config.yaml
d_model: 256
vocab_size: 2048
activation: "tanh_gelu"
norm: "layernorm"
init: "trunc"
optimizer: "muon_variant"
beta1: 0.9
doc_mask: true
z_loss: 0.0001
train_tokens: 637200000
steps: 4862
MLP neurons of a small language model. Each row is named by its layer, matrix (up: input weights; down: output weights) and neuron, and shows model dimensions 0-191. Each number is 128 + 24 x the weight over its row's rms, rounded and kept within 0 to 255. Numbers have three digits each.
After each neuron's rows, "fires on" lists the tokens most often at its 100 highest values on Wikipedia text that the model never trained on.

L2.up489:144143144149163104134121152161154108125148121141114173100098108143122133128131160115171163131131090123158131132118116139118139109129106137122113116162110127172132100082148115149147167094182135143196105111179114129099110126187078158097125095114110139095147134137125115133134151142129101109143122156196123194145174124178134130152163119114105120085154149127107111145125118119113129121124130185171122159159130108119142122158110140106122089131144134115122122113140153086109178117125127158159121117102101161165138117092125146166132135146145125141157159119159102139132138147113114124
L2.down489:103094108096096150137106115127136143162125148129081145119160145114115103181145196125118130086137113174122164102161098156128099123132135138173116157095148110129125118124131122123115135136172110116124121161147141172126131126124143105116129108152156134144152127127135134120135144123133148155111153173144127132117151118158131126134126131172120123134122088116141140092156152136144083096156089082141121126132128149100169094078133145148097122138121126138146144129114167119119107152176135106115149093142065143097127145155132111075158131130122145088137144144075191068111094084141139114
fires on: ":", "|---|---|", "---|---|---|---|", " |", ";", "ra"

L5.up418:135116131158152145101126141131136153143135144094130102128149153144151139131120117132128133101143121115162134096068147145110153090123153105159123121117118142117152111134125120131109130145126118140105121170138115175102140100155128121141135114114074169142120135137139164157113146114070146200162176109128128098152116124126102143161144151137135102075162079126133120158113149131088107149122112172123103107115141150132129112139128102134100126140155096140132112124103130153083118147167168105149121142121070178144134162111145154169144107154144160102104133161125107126094180119084140105
L5.down418:092136118121125116165133130147111112157122110154146136132094120100157090141114150139080086128171161121090103154130175154140086104124113097092161155148136160129135128129078132120139101158123148123137135119142175119089171124130152121115126117112168137146142111150099115101145134134199151113114129162143103122123146175116164141099155119121138116143107150124123134129090117116142165145113091091110133119093116155122123110131098141121125125112111092154139104139129084106104137059139124087135146157095117125099117094110178129127109075095140132111131126108196123118151125124138131185
fires on: "ho", "ver", "o", "ha", "ce", "d"

L2.up353:142109115179076167145143127108126162148131157112146149138145112118098099154143141102138123111109106106110143151109106104091136134119125114103113126108193097118154116097126148146170108124163094110144128135126156177164127148118117130164127187132143149167151117118109062153112143136116158151086098100142128116107173163113097141127132129072148110131172115164115169172161159152155113150087141135127082171108170117173159134126084162130116156161108143143109138113147099129151153100134109124139142113138082126118147138120160184129096088128114147176118165109151128151165137129136131171
L2.down353:130092165157116094149168141123100117106056090112122118141145144135160150151156096122167161124112141123159146123138085158140148136130162146142099132117121087120172108137147108120119143118087136089076125151104142133097128131137156129092122129155102132146133103158142120139132116133131156106149126119156111164176124107150054112133157114099150135175161146152109180150111111142103122135119100130087117135111167147134167096100078154101082139123113144105114126109163128139149125114138112128131107141140143127148125125134181139105095156127115136171085128094113119113144117157117078108
fires on: " co", " had", " Lu", " vi", " su"

L5.up264:116130137115136149158133135171121114134132141089139137040147130119154173127151085120096122114131162158135129142122133101149133123127109098120089156146086142099132102128147131147096146106124106085094135171180088132130167072159161120160106143112131162144138101171129161127144100152105135142181162109074157139106134160130125145150134120078119104136172135139126115148148124133110110157146102089167097121092137123163147146154118171115128125165080115146095127137124130132153138118076122137154151128111151125118129135128148157136124107134125121135099148156128129084108121098115144138
L5.down264:144156135108132122149124148148114114150115140123112159144126151118076108150152129082158103144145143125144141080123091081118123098108095123144123119127126169144122116165150121101169127111142142118087137123095137096107124163118125110143119143154155121135150158156077126132155120151117146140108118138098105185140113112074104137099153079146123149115088135138136151140090131134163128126119088156134156138125155130115156109142110165195115131097088082124148088126043159089180109123118161101109115151152108142148157131104106131161141125152109129107144141121117093154127091135148099145
fires on: "ra", "re", " re", "c", "now", "la"

L2.up420:117151139124095141140115121176132148127141130145146150110178087125120144123128143135171077158130151092126145107142112145140118116157124114160134109123142131145120156108185120125162118117083130089168138117128132126167134167124116153151135125147114134126102109094101114135149151086131160128180123141140088153089117123175101137128135121088143136112128140114053136157112177121142100122127101147130145112090189115162107130184118117135155138140125192133144147152134125108102128130157101118110160117142051136142129140129138155079136082115164162134147136143133144102099137134116182095
L2.down420:108112105143107109140107117122125145119188137121165126138157093117115122113105111163129108125103131134102121121122145151139067121130096069121118189157105141127123168116142115162139131083155149115159093084145128127138096115137057113144163137137094138126140111148164153109116112121118157111144089153148145137106152132137084154145126140140148140124175124092136128123161161146137151127176086133119146111143100129117137120122100148079155145127135150121122135169104082104081112067148107137117168137113114163178099129114124123146136131119150124150106090154112113106129152115094109141
fires on: "j", "á", "co", "ze", "za"

L2.up858:138143140134123156102167093142116108132188095109150102142153086098125181147122103120118135146118166125123112088117132138140150091086103148128139112099128108138117135129109141140113135147154130124130146122109113177135122112096149178100146140098170132118115156117148101122158132169096137148145102138135176136128098144099079147144139097148107128155155150139109156136100166117123137129094137106073139158149096116133138137138104125156139123123082118102173155165126156157137208139121107123107187134117166140158145119153158123123174097118089139145137128079131057091123112137111129092
L2.down858:178137075135135129133074155137105149103133113143161113151138111105123110115126156119124112108079100115097117135094117107146114098136101140148133124061126129123178136126107087136084126083124149148107099080167138158130104149134144136100130094118141120119134134116149139115113104190125150093127143141165167151167123144140125140137110146145128115150141125113152142130144131089124156135136118165133133140168111126101076121092118135153120084158143167127150127138139093171110145138131170131173119174153082112109114141141123119111182098123122145163113111113147104124140111120136090151
fires on: " mo", " co", " sp", " cl"

L2.up805:082149154161110138109152157103122147128156076097142129107142107099151092130127108117126122114099141076117150094123134131110114117118112105142089109146140139113109062130115144140135135076148139110130133108116146134092088126113122100118140135171129093141125147158114092137120104105098144154073102121187145173158152132122057131148109146130103127097180114122141108108138173135159122147146133115123099142128098080134153151124138128143135127110136105162173167179090079135114187105117103130144109119134145112139125102127133170114164103093158160159119142126171100114143138137113157151
L2.down805:158147154114109117146133144108128140139085160178109148095124180164115124130125127141120116083156132065143108116130160161130144140115072158119115143089105129091079109149155132167103131119142117129087153170126124104103177138117135133148118112135120141091150154118115142127174113134146143174105140157125133098145136136095121152122138093142134139125118106140160140143150144117135131135138119135104065101152140147156117122140161120131138174109085110101154111134111105123101140167158148129162126196126117095133139143140158131089109155123118131144105109098146181080097129099124153112
fires on: " co", "port"

L5.up97:156150138095082163150099113136149132125121086080143134110117122105128162105128123100143149153180136103108133141155132090162081125109151124073109143136131151110141135143110105094130119106164112113124125129170126147148154131132149101178126132161095091134119131143142090156141100131132113161147114150108110108166133104130085140135107118185113083171113133136159120129173200117131147154141140075116096126167098100113103078103157101147153156147091118098140093108150106127141172076146136110093116150118133156126142133132160123128123156122097097152067139132141117109116127108094135092
L5.down97:154108105143142134116119135129156131139110140156116189100095105145134149178162108110092117131116118129149141114131147108154141081135095130170147128162073115165158102159119110149092143120145126095127092101128131094122180120116139123123107143131158164139091110116144142119149146124124152144128146126135133141088134107117101076115131133134125128152135114129160145148161102127147161103129113131146086164110134148077153084142085143180102153141125149152174103151102081128127144130101076092178113139134135111133151127148097074097144064146116153127133107130159120117130086088148139115
fires on: "s", "ic", " Indian", "ur", " Mo", " S"

L5.up490:105130103099137120148102156130153125129075136094122133126133150106095097119114113131118123139182115172142132145128121103119152113173125164095116107128199110089102129130123131123133131137187144131120112079139147103100136101092131167119152117157099101127148137130158123134136105121073166164129149151122091108152143130124166136146156144119120103098138128145108119146149105150136104114102122151121082137131142130154129136111139131125094141084133101145138066187114129117144139157132142153119159138146135112124124153134130127105124176163105107137130134121109139159118114166105151123
L5.down490:110104121067109133126137097106100096125157109078074133149096108111139154124128144145184107151141109126155124110149117129109108116158102157104112148149107148119147115130126145166143127059089101137130154155131126148131111146129151130160151117154094122143121135121148127187143157068115122139159089126113128129167105144126112154140126126097134093081134117083107126127132068071158129113117136141163104080123152131154121156146149081114141135126139135114151166122135121117144151114142148171139135118111149104126105038149133094154150172127148152133134102110105100106129118123123107152
fires on: " West", " It", " East", "ter", "er", "mmer"

L5.up319:137115128126089146133159067126151123120126150150187112109144090140150121122148165158128113161123127129116152159115142153131163141120114142126158131158180096124125161099089082128140116109166116169075138121179089118136122151133113116145159132147108140123151132087104137149146136125130056123166088109169112129165103159093105111115141130110145162127134131150177129156155126175108123109124085143084114123152115131099114113077154151133148129085107138145178149102132136123134117128106143093118158153163150097113122126117156169124140137176097129079107123108130118085157123117094132129
L5.down319:131167106105124135124104125159150116111156133191126128149125190098123128092114132123122128098125119135071120152129141136139133111142132072121148146142139131115107177157114167132149117147081135163110143098082140148144132110128120120153110119150128128115135114141119129098164126130121126120142103166113132099133092183113153167121160127144096166124106123125140113125114100125125116120112100098122114153123139112172139126119143110119138137144095111122116058083119137159169109088139148117118161185147136069118161143139090160126132145151100085150162142149132154104113104115142123183
fires on: "ation", "tion", " ex", " V", "ma"

L4.up701:136095136150129151139139095169149177176148104119127141088125127110157125141113135141113103182139135076089121147172149140122133139125150096080093139087107131095145092143128095138146104103116140110080145131132110120104130132111083135188128136151086118117139159162131169081166114117129128158134147147126129094117110142150150103146099144140133106098136153122122072109135155099132092141136151136106109140101121109122139144149066169141154099138118134114162121174138158162127122095133142167132118123124148122083106126129157149110149133124118133086113114156146136116100101147173123106
L4.down701:112131118123092130127129129157111107114153158111113123134159142147137083121094101130137130111132165120159111134115138178176125118151081162132127158135136098150036148104148124127098118089151124170113177134130144172122119139121122087103137128103112156125118123125150096098101183097153126097107115159106081168117114093132141090097155084131113118125141121138148152126123104143150141089119127127142159147184166122125078111087087117119090102108128142140148118149107131099134122125138133181128159146128086136157131157145110145140168160146113115147160147083138120110121115090145181135
fires on: "re", "e", "m", "ra", "cu"

L4.up547:139141126125102144159113110107180166129114125128120144142128100112151121134126141110127122087152189089131091133087120122149105146144129140124099083119140100127132121112132174123132102125128146156102118135131129096102098114104161121151117136119101111120118094116080133139133154141123106149120124093138107097165127108080130095156122130117094108091099126129108080136116126150126140118112094136132156125169149122140112106130150121165152121092119119092117135140115090145088102163222150101151127089131068146116147114068106130169138126156130127130094104166141126095072163082115156133
L4.down547:117134148124107100117101172140142133140162116091111120103154126137109117111138136123190140121126119115132146111121123094125091062142113121091124166114120109138152077143080172159133139133102135136095116143145117110082102146104113092122106167120103107103151165146119158113128121120125097180092110121135153143176146123109144131106135118110143148139109093131135122145178132166114131104140133117148099110131117114159102139105129086118157112159127117166105106134116091145136139123130162160103188115100120165167182126157112176178113168148121112098145167130083112173100128128159126090
fires on: "at", "ce", "ha", "ate", "hi", "ed"

L4.up483:127141144123135141146113097163143134141105124128130149127133126123144101114154120109121143144139119117153144159132129131146103121130115129139089184128115186127135126136115112157142118158107150097112181118116116137097109092117186117164157150176145091160117106148102158142139118097128150133166165185116084123119069152174116096131168109105142103121096122147124164156138122128134126112111084147134102103164133114104129162127145111159141127127113120150095159144132116118107118175099104088136176174110144092081113133170156118083147109146144102122147156113117137134131122124098117110
L4.down483:131137078147117104128155140133100161072093145124170121181122160103124127150132170153134133115153169177114124133123155151127155088149123156115118118116127146127132175153149116113138112137098109169144127113130115139113129120133073113097091147115136113169161131128175110163102184133142111115105111081125149179170134139141118137129140099117122113132165104116129137164119096124143147109133130122112146118128122112137132152111082110072178108160142100112105115122144119126141152113144115137144119157108107079193132098113124097103140136173104105121149104159120086139073104121142139142
fires on: " /", "e", " and", " M", "′", "ist"

L4.up287:145145134118135128090143130161134132144091146125091129119107101123149171129103107117119132112148134110137140147112137113149142133091134183163127187112133146136138091141121098126129144137111122110094138121122133126129136159126144100131137142146112113118156075105119139104144184116089169138118078155131161121139135125169126115135143145151128119124142138094107135115158136186157110128113114095137105111142146108107116118069135134115141119138095103132161152105125151132114089150112122117152137159136126132135111083151157107133133120127206176117111162115142120121087116108134129100
L4.down287:151145050104130117091133141155088166134148126107151116107109105140126106135156147056179075111131142110106125072151147139151117129105135158118113131120127124152111162134143136149182114098138162083120130121156088138142154118141124126125104142134145146119070098120106047134124142131140109147098084177116131070134084127123130111111124109116104158087167166179100092154144137116129108088146144106100147149116105121125118109141137134127131150127117136140116152088106116126146127112093086120118142141114103173163081136132121094119157119124118105154138143125151104089168151138146100131
fires on: "le", " /", "ce", " di", "e"

L2.up383:141115142136077134141125147129161134150140154087183109103117173132146145142162139124140139158125151180140144106163154180116112116137156146113109150113128081104129088114126140164127155149142148110139131085155126093083103113139104166104098110107108133097105111123108162141145136137128108102110135097171146122159173131154122160133131084185144132103125114104151128177084163084139133119169134129144119137158136149043108145158139101140096143134124114118095124106107139127121153127070136100131131140151104148164127124163116116131118152064145145135122177143161108177146102151091142146
L2.down383:108159130119113145136113179078163116083148131157129105136145122130101129122122144155162127144132099091156110102157098154115075146123124136154085157122148148121155147123113160110077118114123114088112123131100130147125106147096145117134104134143106140106125134153110143073109140121117118130117169189145126100152093082119104118110122172115100095107132103145135148153142157168074116110127126140095143133110122110156129130118135138135156115096137159126171162176125154168085146078115083101109133071170136128097108157141159111139129129125138139109166160154112129145092105135119124131
fires on: ":", ";", " when", "–"